Part of a small language model's weights: 74.4M parameters.
MLP neurons of a small language model. Each row is named by its layer, matrix (up: input weights) and neuron, and shows model dimensions 112-207. Each number is 50 + 10 x the weight over its row's rms, rounded and kept within 0 to 99.
After each neuron's rows, "fires in" lists the words (lower case) most often at its 100 highest values on Wikipedia text that the model never trained on.

L4.up17:32 49 46 28 44 48 55 44 46 40 27 61 67 50 53 42 49 48 57 36 49 38 42 86 41 32 65 37 62 58 56 57 53 52 59 50 75 47 38 64 55 41 40 35 60 52 36 47 52 40 57 49 52 71 30 59 50 50 49 46 51 60 44 48 56 51 61 46 69 70 58 47 51 47 45 60 66 54 56 44 36 60 60 45 39 46 54 50 61 39 65 42 39 43 38 58
fires in: "as", "4", "name", "cast", "high"

L4.up792:56 50 54 53 44 57 72 39 59 45 55 49 53 41 49 33 46 70 42 60 52 42 47 65 54 72 63 55 46 76 45 47 64 35 48 49 48 52 50 41 63 43 59 39 59 49 56 49 50 51 77 49 52 46 60 54 32 54 53 31 53 45 51 40 37 53 39 56 62 46 59 47 78 56 58 50 47 45 59 56 46 58 58 31 42 37 43 45 64 41 56 60 36 57 50 62
fires in: "his", "her", "high", "higher", "their", "from"

L4.up1604:45 57 49 43 46 52 37 40 49 49 38 52 54 46 49 40 57 37 46 60 59 44 51 62 44 29 37 61 52 46 61 77 52 45 55 46 49 36 48 48 31 51 51 56 33 41 61 62 42 44 34 41 48 57 42 54 52 38 61 47 27 45 44 27 42 63 35 35 33 64 29 60 33 47 44 32 55 60 43 50 39 43 68 50 53 60 46 44 48 62 40 43 46 60 54 46
fires in: "s", "construction", "streaming", "publishing"

L4.up1841:51 49 47 49 54 44 55 32 53 38 51 77 40 41 43 46 49 46 53 62 56 53 20 62 59 62 50 35 53 59 58 53 50 40 61 55 40 55 43 56 58 35 58 63 32 43 37 46 50 55 61 70 56 42 46 59 37 28 32 37 44 43 39 37 46 46 53 64 46 50 59 28 40 48 63 36 68 43 43 70 57 48 49 25 47 48 60 58 49 38 53 47 51 25 37 47
fires in: "japanese", "early", "indian", "state", "tamil"

L4.up2235:41 49 42 38 57 30 53 45 52 48 39 42 37 58 39 54 52 61 44 47 52 53 56 61 40 44 51 53 48 47 60 54 72 43 45 36 50 38 57 51 50 48 53 53 47 56 57 28 32 49 55 43 27 50 58 54 44 38 53 41 46 47 45 44 41 61 34 71 61 65 57 59 40 58 57 53 58 58 54 47 34 34 69 43 54 42 40 52 57 34 57 35 43 52 46 61
fires in: "s", "its"

L4.up261:49 33 40 57 48 37 52 55 54 41 51 39 42 50 47 36 40 44 45 36 50 43 48 48 63 49 57 42 50 63 61 62 39 56 29 42 58 42 33 44 45 60 56 58 42 58 55 51 49 54 53 34 64 54 70 58 56 43 52 63 56 59 55 45 35 59 50 58 54 49 44 53 60 47 39 47 41 48 65 37 55 51 46 58 32 43 50 48 58 53 46 39 41 41 51 48
fires in: "in", "at", "into", "down", "jupiter", "over"

L4.up1205:60 34 42 54 61 53 55 62 59 68 57 42 48 49 30 67 50 50 47 53 71 57 60 48 51 51 54 49 31 52 45 56 46 51 28 53 45 51 39 51 51 41 34 47 40 54 64 47 47 35 54 53 52 50 45 50 52 43 62 43 56 51 56 41 46 44 48 41 45 44 64 75 68 48 51 56 47 44 44 56 58 37 57 63 46 61 57 54 66 68 58 42 35 73 53 58
fires in: "red", "right", "green", "left", "greenberg", "greenville"

L4.up355:43 69 48 30 43 45 59 32 70 49 38 60 34 50 29 51 60 47 37 61 53 43 43 55 50 47 51 31 66 49 57 57 50 44 53 59 50 58 44 74 58 60 50 56 49 29 51 41 57 44 58 43 38 44 56 34 45 38 52 57 56 47 42 51 44 51 56 43 75 50 62 41 47 49 74 40 60 43 38 50 54 48 58 36 48 53 55 29 66 47 50 60 54 54 36 63
fires in: "first", "originally", "initially", "australian"

L4.up2065:61 42 50 55 46 38 57 42 62 55 37 47 41 46 45 57 45 47 52 70 52 42 62 59 34 54 48 55 59 45 31 72 47 54 41 43 52 56 35 57 40 51 50 41 54 69 60 30 50 44 68 54 46 53 43 60 44 41 42 71 69 46 62 36 17 29 61 46 69 71 42 56 51 43 45 49 59 48 55 62 34 49 63 56 41 54 45 46 41 40 52 50 46 43 53 43
fires in: "two", "top", "series", "one", "number"

L4.up23:35 45 50 43 50 53 60 55 45 54 48 38 34 54 31 46 44 38 49 56 44 43 42 45 55 58 64 49 42 58 65 37 70 42 45 49 50 39 28 71 59 60 51 47 39 55 46 67 62 34 42 59 57 60 46 49 37 43 55 53 44 51 57 32 66 54 44 54 42 50 46 60 43 49 43 75 57 53 37 61 53 55 58 41 36 52 63 31 61 31 54 56 63 49 65 46
fires in: "at", "right", "s", "that", "left", "married"

L4.up912:67 54 43 45 53 50 53 53 55 63 44 59 41 49 43 52 51 44 56 61 53 48 47 41 50 47 67 63 60 55 59 64 34 54 43 44 41 33 51 48 39 56 52 47 55 45 51 35 47 34 47 56 57 65 49 53 45 45 48 59 40 32 51 36 48 56 52 44 54 57 54 41 39 39 46 27 58 75 40 45 38 44 54 40 52 61 46 56 62 53 39 61 46 72 64 55
fires in: "s"